config = dict(
    d_model=256,
    n_head=4,
    d_mlp=1024,
    vocab_size=32000,
    positions='learned',
    bias='none',
    init_std_up=0.0237,
    init_std_down=0.00365,
    optimizer='adamw',
    lr=0.00212,
    beta2=0.99,
    decay_shape='linear',
    train_tokens=463800000,
)
MLP neurons of a small language model. Each row is named by its layer, matrix (up: input weights) and neuron, and shows model dimensions 0-127. Each number is 500 + 50 x the weight over its row's rms, rounded and kept within 0 to 999. Numbers have three digits each.
A block is one neuron, or neurons of one layer that tend to fire together. Before each block is what it responds to, as a language model described it from the Wikipedia text at the highest values.

Responds to: Fires in list and table text, mostly on word pieces inside foreign surnames (Jaya·ratne, Maj·erus, Mata·ʻafa), on decimal numbers, and on "(" before units.
L10.up734:500528420471456648417517492459502477463458513411512464634469434549478436462505431433466492516484425576509514518555492466463450454437538550505497490509497473451468495447481496440528515454509546517469508556552449422479449512448413466493554498465553446461482462447530448459474488516542526458574524479577506532544574528449544495416496445465489517538440513497493470496584468540424516537543
L10.up1001:532495383462470590514512479496543469462485548531490482833490509462504505506450468478368444532495482500502515514479506451518349504479473505482538504510493502499502499456398445495519481485476520504510494526495530515518481478493498482473523480496503481473459497506487482482520485467496502486497474492504500488471537529485510528477517511475483490498452463534511528522657414495532496497538

Responds to: Fires on the apostrophe right after a noun, name or pronoun, marking possessives and contractions: district's, Elvis' Christmas, It's, I've. Weaker on opening quotes, backticks and table or section headings such as Release history.
L3.up379:419481494488552554582513514501547527442543502489552541465531579465505499504509569527529575606454545581465575552478576528432487491413527511494504461518512443472411526493612384523503595544542510460677551537511582549450564566481538481558500550529467469416515426520468452493493468568550490490608485459646598564543499552528518530434461487483471503515540486451544562500510574550577481446578
L3.up413:455554529478511574558462470489496553423527570486477557524454593391472531531509544509514485625500474579545587503485560523454481481430544499512478475486481404506434446477569439489506545473530502416606481537506540585489503501497520535510505564544457462456467483594532419467404429563529475485607469484550527540515535606522477564430515506542431474538502509468540501562516539536631483461565
L3.up471:414573460485485586585469527498496531467521554526457520513435590394434512523535519468539490573480517545569600470408540525449490517463516496496479444476544436455425509434575398511473581468553465414589506543493560589525473532468553504497536513542455505474465538525528443498409390537527468460566431451559564578559488587538495569431504514462420489543498486463523510481525547536651522494557
L3.up565:493545494455399528594563571475543439385564482466495475511537582547423537538482544507515510553432525591536536545524442533440461502569487490405510507529472534444458561455538489573496514568499476531549617510474543532589497468459652454575491440638495416482467529516608490474504441524486500497496401545494636490524457503516488479513428417534502554516570481416550421479491442546513535423555
L3.up586:379560537479482569537455470536491540484463570454400509540456612434482533522469567497500488626505536581529543506410605521444474503456517501511523457478534461395428493430535461488455583462548495455515487507475558537520434546558526544501539466561478429478465482562488410475425442575529446529577453508558569513580592595481523521507497411538431487540507494436550465539517524515540547498569
L3.up620:429562585460487561508501522460501474473516639516499497482462571469466529507422514460535500643511512553592549501416560561458507536454486572498486555497538399435427456482497451488463537494541517413531487569530545448491490490487524512521520548518507466499489536552509484495430461550549484494589522509531628492573522573505456564438517533564426483528501486491569507546513523588617486494575
L3.up876:403572545464466536546476459485510503401486607473416415519478549486513502585501567496529531582419481575525583600459545515455468465510565514495496502539521452463395517477499416503470567459535530489559529575463530481515469536485582534524624521597400467459442492551503425522408439521506450517584445461600482519635522555532478561444520536470463540533515525427487558533517510590591470434510
L3.up1015:394507545508556539538460525487478538496478603485455518483450541459492491548444510404485468568522482578567561553428505481467520509405560562540458532458520455462476504457583456494513576513566456431608489530553512499502524533420505505511541545486541503447480503514482467492421481576519527490646436415513528490480425571513489601404499504417532538443501599485558500481474549498584465456626

Responds to: Function words that start an elaboration after a noun phrase, mostly such in such as lists, plus from, between, by, been, and overall in draft picks.
L3.up36:389477562480543532526485616508413529528561500463405530444472583541408524501561470516585520493536542528591550438492546635519576482419577556557434505483551501456423469568620504536519545535535468469526450508485503563460496569576474449459461503523536573544564440514564425474395456544557498486484517477514551547628445531559500518477501486508514568530586496496551484482465540466535496500520
L3.up85:395530560541466465528493508562415493507563498427466523497481546538473489491540508563574531486454550480513486465461536509468578503469541503536378453527542485492496526560642510529495515532570509452488488523468484524546522576534540511468421566548517562468598486523489429455405432530584510544462535489510506530677390495510477545441493497482540570541585496513529484524413541460517499478501
L3.up157:466516468464421479595460464364563471492562506576388539496555489474477474541450496486478488540485469407470543478480557560397497598532564566553498498542500572471559574462562494589462523543561478554526474545490515519434551500521478533502535477457527528529471524526465409509446430521543407547481497473431507558529495471472470504442550393504429621483564627426585527510526448555548590525525
L3.up243:448506573536518471547488514518432502513548465457477576509489530546472525488532524536575520508476509463562486463467535568498555508470553486564395433483527466441502497559683489566486510557560491452507500520491490546514542602531508467456466578568531553510581469512488455478422423523529510513479506486497541554652434444557453526449487493500533603551600525494524498512423558506523525536506
L3.up247:434497462431520553672452462491541529422527546487462533519480539373525513560477540454515425591476561529586616539429479532515465433469493557457517464454516462471386445447488432555490486496509544530589489512570560490526475495498551546487555453531483391456425498492500531465433458532570510475551444448545570536561553541579416510467553481509451477531420493525497506444548496565554521511605
L3.up422:380477570490506455558495521560478524504559457430498549451481589527464511532514532578586503500463556453527530511487515532479553516452546539538391477485515530499494527577615481524515512507531519475485509550447511537510516619531533508513469553528517554465579452473503478492441476508602492508469505500482495564652426524532479514445523509495485570540606533501526504581424519480538524501505
L3.up640:400543446478462577575450475449524488443511484530500527594450556408493488518457523499485436534504514512561653529435526562509417445452518483460524469485596410459393526474516454550513496526552482468549553522485590483442396519463454458537549390535442486465435452514458417471421454512532459481532434479611520564625540529628430516477558454479437521570476477520491566480563499482591528494613
L3.up887:483431479507421478521453585445539418466450520531431483485514542519458511623458485477479510551456565560452494440533498544462450505547521534498597571535533513457484589448543538532452498540536471504499439565484505506393468520483508436573543475496412547600453497509409385599399384562474482432474485504503536555489544476457446522493510438597435512570521500473510553562546413527555455584477

Responds to: Apostrophes in possessives and contractions (master's, People's, can't, O'Neal), plus the closing == or === of wiki section headings.
L10.up79:547473551486511536559477559567512435468491447500577533524564510509456486547456441554497506472507339589496577530501544424488462466510432428461541523448474480434442477529551462547602442544506477525542450526363508505522501458566481400566570417613572549435445467523497373530479545510613467513440472504537572560516407445558482490552547540510508600448529478459572477420494514515584528498532
L10.up868:545510492451479515508540597498605489491572519419503510498459559464451514381475475513498461420579530486490540592464455463452482543447463623421406395576435473444454449449502445526497559467582544497444487434479571477489486541436456442479553452597505454455457543573595456511511574470510498520585500556460497559471473564492459462512518513525587496536502508421610404538483361520519477518560

Responds to: Commas, pipes, semicolons and closing parentheses that end a name or list item, as in "Justine Leahy," or "(VAN) |".
L3.up46:543491392448522715510511469407566504447506479568518509629497497429450532448522455441417432528449457504492531520435496507478383490429481516478504530465451518496454487507513496476506508452508529511549495464537533507448509462573529499438499425453547531493385412489524502440518478492463441445528435464564581561478529462544559517440542511477494497452416465450480519537609479543537538363520
L3.up145:487516511464467519513464493398497468540508485633583465506530540470491477475483519445516510528500501501461468499494546585382510611379417521462550520508531461394479418555538545427536531522540510514508559457503544464488498430596497422530494578493483439526514435594439402563418485677529535477511458489490539460488513516557550531489574447554488537527445572486426468491510521473481464373525
L3.up190:522496474541459606499550524421467554463534561506490451546551500582492423442475490471504521584563487629537543500506485488456452504448485581501448459528561476409458432456493432474515558485536531565462538445471507412435477380569525472424465406501553539530478434524505542430472440554490427481511418517474563623463528482505537548459495522464507515583464530477495469412516463530518475501523
L3.up193:533492423466482693468540533417531504423498513563545466587535485462487501494469521449421462559474438525551538543500491485426363458429439520506458535440462524424480477455487423455505483471496484508569514488517542470432469446563461525462497404474529488475445448521494553490526495488480476419582487452548527531426504502514542576486527535505440482534418522508502561435568437594547481420528
L3.up278:504516449480531610498533514418454495481514464550549482552553539410543459469472481438471511485482520497512511513528503494405426506383398486506505433565461478444410379474555510423541496528496550527516504419493559458427452439591476475504476443468544438546504474578507547498475485537478557451517555496526561574450581452533575495441506535529464493531420563487455426495531485617499500390504
L3.up542:508458443528501667450482501448539480442533504553542495539505509459558443510454542464482474549500511561534544524513498491494443485437507529518359528638477568466472399445535446421447561472507387549593469481500568417439514422566498468503456437460529566472486462441537510458503444520427462467497495492479575512481528487544467563424450527550467498510488509505486466418563469578508515480536
L3.up573:484514460444492585493517484465415439505490558529476422565579532485502465433428453414485528492479456518486470488552527480412467471378355506516555471570463453409458452503514507443487520508425475516532538477546499479387433493544538466579568485437432444515463420562498486449465519519504504468518503547500571532469544464457576591527474529551473488514451604442475448523520493645473546424481
L3.up806:571532518465448628440491524323441536429506517432563420540496507506465489531480490540504518533526454553594601523462520488421481520484443518468418600593516534453475364465474384415487542533489498552506591465484542469403412417572501454553520453474528461496490519439595494455430433593472500447487487478454504505456545451485567480422508507542462507552482602504460482470535486563510534475501

Responds to: Opening == or === markup starting a Wikipedia section heading at a line start, as in ==Climate==, ===Stage 4===; weakly, table separators and relative which.
L3.up211:363548514434526509535484428465445505500529654503429589507419473538548437513519519472464521646527530427471525531539561463445520604496544541451521394558522428459498448494503488560487578444483492515485549485564449472454532517547536574481504505522496530468447544433471508520487409454499481363484420495516471517518442489432400444464550496526468533458473563362571530454496438575446471540486
L3.up273:483471437593562532476544503499561560552565456481481561506448556478450459483535479422524432429452549544499572544522509478485494473491492454426501394458443500488517584479570577459606595441622441526496511484458509481492562514563537529426592518554447489524412501543517492529551526539517518424435498647501550573459475540452471527470534566448562524596435503457462459489529464509541432541436
L3.up435:438436523570459536463454512501519394538549550481512613505463506511540489505472471516482455617538512491445520577431486522467426541561565543445433433528474435484508455469564552467489582454523489539538534504477500386471436463460450517545559463625592555474476608430485499611483507507474448452449478467514500551517413569501414447496524488574441556489544486444617520410486470489483465538517
L3.up607:470449511504483547503558586494516466418512708476568534560513503476528444545438512497459534481500467489468558625422551479407445607522503512489561444444490451494470415545481501511567521414477536535547558501550491466428517485501493554462507519509488471471443563630523523478459432437462455476505491466508524500484518486452513502439498514509450506430492523421503496482527501580454504383534
L3.up646:519528577542516517467514556566455504567489611482593656507453490562530411534479535539508541525500495472464487616504519455379528575507420465526462461527520466464517467545513539512554524451473523512547600494575532470424504488548569537514509528506479426554482474534500526537454369526546530480426476471535495470487486430418530428437568520532409553511473542467485564414520574544454483509471
L3.up722:476465497487490526488548576444517423441560595498458570514469546510483450542437515558535571490532506469484534549411582490472459549511455470506573422535495465424529484451525485427492510480491474574571575465502499519400510551479615602479548470573542386428471488497547416534509492546651449487480405445537569548523486485516500469503578538467459547426544484530436544466516570491536493479520
L3.up902:489522526520519475468490486540539505561528509574484563510450544517552431555533549474558479518424558482533581585450476466378504535472474483558475502538504472454493457568461529499581519462557557528516538476514613445490451474535478481491527536474394493580499474550489506469467353528490483521487397477527487492539415539428449465452521475602503483469462540474412469541498536555491456497473
L3.up957:515513479508563635486534583465455503440518492477463598549504546533480417573468514447504473497523614444495510511483549494397447555511484409466557431428470487483526490381467469431490537507508425558654525484551513485454551489492602464428594470519458448507468576492510524526512499467526539470524486528529521551489457447506444533413515494487475543425454438521547463410573500549572461578497

Responds to: Cells in pipe- or semicolon-delimited tables such as stats, results and charts, including headers (Pts, Total, Title), numbers, and row-ending line breaks.
L3.up196:469539478476451579446450506516464444514550478579504548523525511489558421490491458426483511459531509452428497534463527474462484502472520487500611646378474501523436481454533473457400432516495528556597470567559553413417474549531584515522520397507514545506403567504413518503432558413527492530535511573489536508546468472630530549440530554498479516407483474526548496401571511554487507503494
L3.up229:497554506473455551494516449478546473485498486562595575521505560518521519524628554458485465424509493451438530541360546519466532531442429556483659519382478431520459514485505428509504455500367509601548642555604537534433460500520546508497548453522392476537579496492450469547497506484458560561588535525565505491531521516531567590426477539476485589430465494535495594347518547479512528511494
L3.up244:439595423498566498457446505461574456545593427620489546491573622498477473456457518395490545494508561476430559487480617436454502534388444520453566537500506480513468498575596487494505600483539493494528505563537627489455567591528607451452499460499443501472506403555466411534530451485553448553532524526503565497558420399522537507465497480514455552444576467476582491442593540547470484509540
L3.up348:439533461495462508538458574555571531503551514496510505508386526482513497424559546408507482387466524465582510518450499635463489537490527478453441527460497508390465510462509536510595454496412539616512536406492510514411449420521495438533590468595504473537430536496538514547439553496545570468521532488522514605594492496480439495473462608429535503496424429490507433366479476548557571585469
L3.up564:466563523499429534523481552487549404470477472530535569550507540513517553486445552527516515494568428517411518497428571510482437573463426436528668595396532487445421475440462410515463444541479459526522513561535546531452466523527587560432552434532507454520494452510446350509516542468580542546552527481600562513551531468613555482489560580485497528441504465413516472466567564445574500519619
L3.up670:477420462499427571498532508468481420510483591491500464542536539590496537460463518483468561508502420440420491403456572459488433562487493469581654516481521483366367451537487540426415424526410453583522514476531496418416462513511554542521516443538559487498535534523476464483477445488536419523556466515550522576504482504583555524449483534524472507411464468383485454569533568492451531471516
L3.up720:443559507455563480491426468506559499473586455627514530499441604515518509453423531451509572457526577495455528491494560513436471560368473491457543537465445458423493560532532406415487479555521558524517531564487616518422528538535605450464440482462415472551520421592467439544469473548572625545557510515514569429580488440491503516416515558512416551420548444430550479502537562557495496513546
L3.up827:377553507477464455500487497519452455581522536449456542512480494466387488436448460420500543495488477509455478488441572494467486514491452481558628500516435533431512524502508552523478464613533506522478456601463582433432482573473500534486589476490487393522568488504512452506448494509529496479574471600528499477606520493546531558483420514409526521491461485483532457530478559538485596537548

Responds to: Words that usually take a fixed next word such as as, to or by: such (as), due (to), same (as), known, called, described.
L2.up129:454494415418545547586486565420489502559443531552526515487414514514456488529462478534518499518474550575536555501490568493501456418526487568411425476384596468512545574495510461525537519527533422416541480579443482510392442448620473481434530476526463531416426540463419450571424503470544506505514464565500547546445434476461405522473621525463501558586428488535497491547526462484571521508564
L2.up288:451522469451549592598534556331533553446487565489467455559548557426532492527445438521484475521472508474561585592515523514495387508505496489421601493508512455482400420474463407570501527515467587574526483508507546494410405490477437542478603401586499439470414541534512503484434443464516473476544433509572592518495590536492473471487556441465472417534413476517525498402577392624565559557582
L2.up465:510433454421482522591491556511541494484539480493526551491467573501403471525463464583498460481496620520532519494480584546453421477530481562380474464483461485459510535474567515384455451481510432503502399497421458544363459494515430413496482476578496498495435571544414498548416499465535535561610558473506509589463424480476471461419569477499494546486502462564503413485542433523537542573543
L2.up741:487430585502556536527538579506413552421580543430517562512489495459531510507524513406475433470470480543572515566480515563475464495515449486528450509473592496481410518417547578561457566486485513548543533504593421430582450507510488493556551454536502457407553578498467441435468502477563552478549509573512495513539529585545442496530527617468439576497418536465544547411551594455506503509522

Responds to: Apostrophes (straight or curly) after a name or noun, mostly possessive 's and contractions like Don't, often in tables: Young's, Shakin', Don't.
L10.up204:565475479439526576507555520519468518433624624615516457481439491460475501502472544608556587447538466512491549513557475494474482472563450574403534393488510512513518446402495555521566521498479545539483535525454538556437432517459476549498520531481532516532469498590576477524513460475520568546552444440493508482541569472536441449494442421500536575443617445484453481490520537418486538542518
L10.up701:519507439493494553491567548529573485563634508534499520516497542545437523478571457482535440559545520549480568449475514494480398512517422525544451397542502536418492459463568489536496490524469438500482503449449535533488412528464505422467475404561484511568531428577553548441595474458500580539535559538459593477410443485513521469492576484447562533540553435451587474545495484494577508518617

Responds to: Pipe and dashed-separator tokens in Wikipedia markdown tables, mainly the |---|---|---|---| row under headers like Rank, Player, Year, and early pipes between header cells.
L2.up221:443528574403526516498500532497486478512495607441557470517455511596560542550452552509543567574479408501507602539522510536419481622519549438522449479507540540479529479584455479568567440446506598456547547573498465447541367426574515541433484566548492409520568493564481510420453521412542502499469475475480458532478566499511613525466411480492530500510437551472401547546486510536457495431552
L2.up440:495522469479402495535569489458527494473504432492550515500469515429424514471579475523514464638397476508533562457527521540474470502547492490503393467551484474456516443538535544530580514524563451504525418512473581485414466366515431535501475502532437516603504494576431451495470412562439471513545474550497530660485499523568474556435489443596532520537482539557415525496496551489486525465522
L2.up752:497485534423573519503491513435528510509497500495580436508536586500499498534557497528520561659509412478579588392493520517428504549476505517593412438530503502426531397528454388533535500477474485484488518444543500457473381335514459516523511517540466453546542454526460450461394415555534384529550471526460550531507575555554522550426458457575591533552508584517449504592473504586508457471538
L2.up856:505515447421526521517559577505574492412477528545551511503472621535493498485424500516530475576513500473541550461439475528476453527480543589444377513541506489455524482533437429494509443469444496481466467504497484476477473470499432487393515437550486514493550513482460448476464451474492411573613482537484605547474533452503491529379408471507588495502508483481449440538502454527528496488612

Responds to: Delimiters in Wikipedia infoboxes and tables, mainly cell pipes ending a row or field, slashes between coordinates or apps/goals, and fields like medal.
L3.up35:450554511468576490561483484554394517552536512511399551501496485526442486532463433541516512556448574473544537499539459528421488492453490524472576369532489380377509511571481567480525465535474533482486439488560592480425470456482524573497511447468469430636490496484476487461487416542503557503488491543559579525466533546421487482486405477560588428486431454474507444504501472559474507550489
L3.up287:443560528560493491482522486528491557502509478413467519468540518471520497532478576558533509437535458527507433486550488555493507493470424502513462446523447437484448548540631558463527532531503454471521487532506497491517501604522471475550450561496505544518649521467437463503422477520564579530480537497567468520636516489541533496505598655480531518641575557569455567551458520422512481488497
L3.up418:502505536484585535577500538481446594494551572433552518525456501531508512561464480508535596562523417481530507637476566541455507453511595464389553369482460502475528410561452461459629503563472565447480503418483495413437501404542441587422459514588539471522555502489504563479522435454590570476467504474557426450487424524517540450392395433555565458492441577553460425552528522547461483401584
L3.up481:484520513401506505489502438479545418501468519481514534503549458459415497549601483507517548621417469460653623502481489605412506509539538525556471401549467536506537469502473509561576437493474470521523515486580502490522383360600434534497506473504523477540515441540471480431498429561467460482488455486533458624549523500506500489521395476582529519542503602461426499510483504526547521508530
L3.up596:511500595418505533528416476411487563579540581496555517522472487537517501629511484479538541630429457445484569546496551543417490607566503475517558494468507523406495466540456419476562498485523647441561515505501499478483426386505465535499453601507595438542485535554409558494442433509599544511493458429511437473497586542499557508446516441478392549453453583565477574478528534489473461498536
L3.up706:455557513455505531450480414419443512472513530461527379524560539490508386591441384552504568559470507484511486495432528535449460546488519546468539465446457485513503439497483418491503539561506534544466565462522541376515478492515487547560440440496435508462551514545497420453504467533520446570544379499447482366531551606531557533489524466617526534458554644478574479610524546540447495542516
L3.up883:523472473416512517523532505488532453482431579481539478502516543513455419505517492481498554555460452452548527487495553580437539494475427590537540457578501562444514437555488507547498530452452537614494484436530456470481445396647484477471508482529469459557543462542427425475449421576476452468485467585501549528493569532534529513482451435533562467566447586455369419560468487541521545465538
L3.up934:379555573455553561478493517581455529523520576461531532517495498485467508522511521578504552593474479482552571478537531515424501539435538570500452417491459504423542444582482507546527541460499543461508500481580553381490467408639481508466465514542558400575539537572461491406466479506510504489507524499472510507518544558555438491443423439544570416495562576459521521534462502557497453475612

Responds to: The == or === markup that opens or closes a wiki section heading, usually at line start, as in ==History==, ==Early life==, ==Cast==; also table row separators.
L2.up476:485430481537546546454595572452536500481508516476459569513476548535464488619412473569516501489561413464457612501410504464436520544534503503558504428540455508497531429494530562447527495462467474589525473473500453509492488469498554489462525436580538432516455454499560409535532481517514346479454378512489556607507508489527594511439449493482564590492527496518472493556507507501578431502496
L2.up631:476392491502563488444513548506582468430564589576463601502553519512451479540471422492517480447582571523488582537444462539426527499458513556581507488583448502530489446495548558530558521490494447537499527534508550475479502547515506429483490428588506420532484408503476433485538526556458424457424454477534620567498419558499494453512500505544550507423536546404524472460487520555594465491510
L2.up672:482484479525554576477581555421502502443466553517498562549490550478506393568465488530492531483566492486498621505437536472374454530519515531529572466430515412367517425448462551447569473483467499542522509494484551447440413466496522494500523453554490456486437485473445448476485433508579469428472433519548568584489504506523508553409457500522546509478446496463494490488533492596598459490509
L2.up974:526424468464538554497510565430532484518524553510447612525499543525467374553459468503521529507544538507467626492455567477430458535540517507507579427421501440429494474520519553436525510467497496551510512469464523515429492467560578435477522383609455448565392489479427411535492478567547463491468433472543568670474486462541492529424480503497495577516448543489493439500532488520603470511468

Responds to: Mostly "such" right after a plural noun, starting an example list ("designers such as", "features such as"), plus opening parentheses, "more than", and existential "there".
L10.up867:565484394487542594449419490419513431612521510503527526528425543535462488576531485518535495501522502488518570467431525537480464530458516512467492469516477494598508624493493482509565494507362433456486528498420522527470465540447442430480540418518504511427416508495413465538467577427472503531454516534510537478567416537554426520469469539471479590464488427495433477537494528480549470504577
L10.up985:460452584600503540538491510407493486533522560485521547481434458478491490505584445481469485484535537568552529608433500508431474542512483483452501464544536432451525539496504514552552610450449537497533618576438458518506453507472495472426495438474533516498446562567512495549439444493539463418449513483437503522528412537441409464528517509380503497514469414435559566435523481461544527526568

Responds to: Punctuation inside Wikipedia table cells, usually the semicolon, colon or dash just before a closing pipe, as in "Stadium; |", "4:56", "– |".
L2.up294:520526531502376538548498512492503507523519435511520497540469541511502402467476566524510506617466489558501534527458569555440455544506602516435502449520551514389485474545511444403510590569535504520510529550450563441476460474537451490549527523500490512481524495551453510508452505578453454552586319500543487556554455474530481542385475405562445560454507531430513480490526541476487513498507
L2.up295:485526547484392544482534545456478476506539468530527493539445530544503455472451533501522513601506506546509494531512531563454489539445577541442484496550605476405498460548548478348458601563543494508473551532405586447526456433571495501512505551524483528494489486465473547486428540589480476506576450463504493551500501555560478545409550413567475572466504539454543452515489522430470462507532
L2.up618:545559504514385528513560500449531442462589457543581449498458531458463472460506531573516470615481475455483466523437580549443485513494513503415467454542443461452490479453518492399423498503492473534494492531442550508492457470514490569493516511530531520488519507512439528474454488539468536566612461558499537497515476569609563524381541438571510605435520495491491497487519531450494484473517
L2.up839:521477533494418487516485570488566469538608419567570491508449537511537508467404519480528453563502539506494494534511450610436449540469573490442452496546550453360512516505523504428505553551555489407494556536446637433496472411485456410507504484522515500521446501520473558583512549581469531500524465484497537547487478532542477488435483394564470553476506506479596445451524455525470453473523

Responds to: Dashes, hyphens, pipes and words like "by" that join two fields in tables and lists, as in US 11 – Lumberton, 1799 – 1883, Album – Artist.
L3.up154:561488545478479507520484438502531442549581549573499483476504578531544446487556517538527443602495582398407474486451617450418495633518565520482526456526410510489481476458468477430450519411460457521507553565480536464475455528427540492513521500537462499528567586496482558459382464402545530599539463510473496435483435596574471475412549446523557611486541426410540452524514475483477507553532
L3.up421:530526556473452520544503500535515510455601514563526439519491552527521505461518553537506457476502557494419470455514542460391525593509577523498530519442427481407566465351468496490472427533502512576504509562449560542470435506415543494540501507523467516658584602577552509487387479477523574566515462567489569472542595456514496439459508501468470611360545476477415451431492539503548490517542
L3.up531:513601485430496512488500439413519479501601516603552495495481539522497431529550471505488518579493553408469523540490592521432485565424512551437549489517417498498539542469514395525433534451516508548488510529471512542438556501458463501415484526506543538541545556465484503483437447522518527511615458596450506517517491524581429482378487403495468611444574506447532523578588408500492495491506
L3.up742:554434509490521497630388380426520462519486503511500455514549532471494435528563494508453557519496522452455485565484594491455473551453517608401501517552417504519498517569543479513473548563485580522483527474436460494386554587511391481503524505478515493484556581578454471550422451488522477563515490511486504467514491500407460471504475428614385529551511476421592468600502394590508609487509
L3.up773:537618511498485527472529464548497465494568583545588537508506519484441390492495550570564523521455516490488506516432655476454474527553527485440540446434448508450528495434477433451483479483517464559469448543507639576408530513522509530483540519485461538546529536494468490434457449549503559548674489586537496510535409453634403481341377408560481590399581494458511515522513538474485498535477
L3.up780:591490479420544510539475444481614559546510453515536547498450524450480359523554430451523485579447519466533588552439585586443530574486532592461453492538486492534490603470481451530524477475562592533481426503523505494468484415470431487455497494463477586619507500509475524465418404517455454586547455557445462533546577520484471490296376473549506562514443546464404501514562438513508554529548
L3.up795:603531498546558533585516468494558483523576531555484524511494527496536453508568537512531504561545514387394426542511617478428517535527559508454530402492386435529524476412427460506490488433482458586452520545486518559450549476514487499376515485542465570564561548471458518467432463432466551556571503571531456511487489515633444485369535471512491647490554477485490547628522470477532462542502
L3.up932:465507521461526496512451508439477524487562499590452534431497506503489512533506459475536518615475621451512579487461501578464541494430611523501387453549485539515530477482587451547460544473563450467543522600484507468477559478518506476476457526509507516547446480524514524510472485515511474467509481427456544587553421441519406538419517449624465569520522575468529546563521475608523525549510

Responds to: Closing pipes and final cells at the end of wiki table rows, such as stat tables ending "0 |"; also late values in semicolon-separated number lists.
L10.up97:441514442477592555474511579420536510560567539579485544487445466415486542604458493470506541547486415498501521469531505539489527424414516469480566437421461512633494535480569452527515518465546492479553501505505501519453584516550515473495476451488499543502376409482451517465574581486420479487542492493487653546513486433481506565508457402541426523476538479525524502503551508541469487526540
L10.up388:489503482457497610563504549446535466473498468453436527519511545469561516589508517458530417544444446456536521471483485458470454482538558439458573560415494540586379487415593476572536482461533445477668517468461442489550495598434522462500483459537507557573400476457466521490555498422437483445494483588520540489544454455510566516497517424508449646487466537564489586445513515553493453462556

Responds to: Closing == or === markers ending a wiki section heading before the line break, as in Early life, Stage 3, Television; also end-of-row table pipes.
L10.up375:468597474536566520461493537470511502482467483493470512515461593464453413497437517499499567521489557464491483440424585531424465494403585536453431557504563449418416484488490461536430554500536584480519442516562561487389583545473608437482556494554389416501465490477535379523483519508509596484560564523452561545484577454496478590421534548553513451496517579450543487488544503568513480431573
L10.up997:477476469555557529592440471465526450476426447489505542502453603515538444513426475561501429574483589473446513548506575395477465507465514418447405479514455470461497516507512550507555558519503555441556470516498530485501517523469513528454503522554423416568483565479514427487470478549547566474491497532484598537440459542435503530404479579591558468553396497466625429539501474595457437454484

Responds to: The apostrophe of a possessive 's after a name or noun (women's, Fender's, Dwiggins'); weaker on second words of proper names like New Zealand.
L2.up65:384540539485499575537442498497480542464548569499441505514441550447479515518516558519502484596498498565566569545423589544448470520477565527519494473488549420429412503452531412477473579485533526467595511517486586542480440547502560520464569491585480455452468531512478428467426450502571439557597455476589570538590498576523458591411516470512436534488468490460540501506520542554593505472593
L2.up338:391550542498489576582458515492532516434534564498466502514456608444497522515498529496535476610513514557555606525421532499460483525458530518488486463462596469434390544443515422512514542495510519487554513541495567542470483533493517485489604489573487474471496523554463428481434415507552399515594416460591556562578520569526459555420513482488459490499494481484529516501536510556632512468621
L2.up448:390544538463531555564470551494546543412522596491447514507470582417488527546465502482544482633537537568619609539384570532450448485463554505480520505461552437440419492431510390523475548490559531485547501549533579540509483518500506492500561457584488466435451532537502496494435435540492456535612420485570534572538503588527478564411484507486469464494465485490520479468530519543590488498605
L2.up862:478540559412493608490478503496520547498515556466461534521455513510422406628454495489524515571505532517637545488422584585438521476495525509540579480456608415495398448491522433458408503483550455489576526497461548517567486547468532495565535475535528541497452505451526368494398471557502460532550468509486494523590506528548459602420545535569465561403462581484481499543506570508550466556513

Responds to: Line breaks closing a pipe-delimited table row, like stats, results or filmography rows; weaker on paragraph-final periods, such as "in 1996."
L2.up209:494513482446540503536410469536510487578625494650443571490498536521515479458510481472478529503463607489475508481487608504456486536337501551484542487530492519475503631502549477477458606422530541549521502501518568550464521553563561403450512490493489480521462384562451512541500443534513504465534443485498499508516424472496504476459473473459440515506516487449565473403555455523494480502509
L2.up258:462570525475622515497383521524540489510617517579474509499448574524477502498476466428534585496526544474447515489471644487446515592409592473494575516496459522437477632463533467450500509543535511468519556533494615556448549573486575447482472518524430456540473445498520443515517499490519540519522508491485501399564431425488505476445414488442431560430563503489581473512535567549515478483567
L2.up603:451545450446555534537435539544507490490608496602398551498486561494475452503457486445517570445485599497467538519482573504458483520375560471549588523458492484455470639496590451543509547524543463527560525539523655558439545594524627431466521479541401449518481422538472463524482464516501508488571454500512540467602448454481486509433486558439457550426508462484564478427539515574513464448535
L2.up773:451575433438575502512411423517522495537635532603456525512488539508448474480501423425489539512500599488509506447516601530447507532364443503512556491519458512451474599547591513523456546436548487507504527538483578541485529501558501425465478502502507452533495424522432488517504444527545528469526470466477541469543414508491506465487560487543455535469546519451543464486507471523472474458494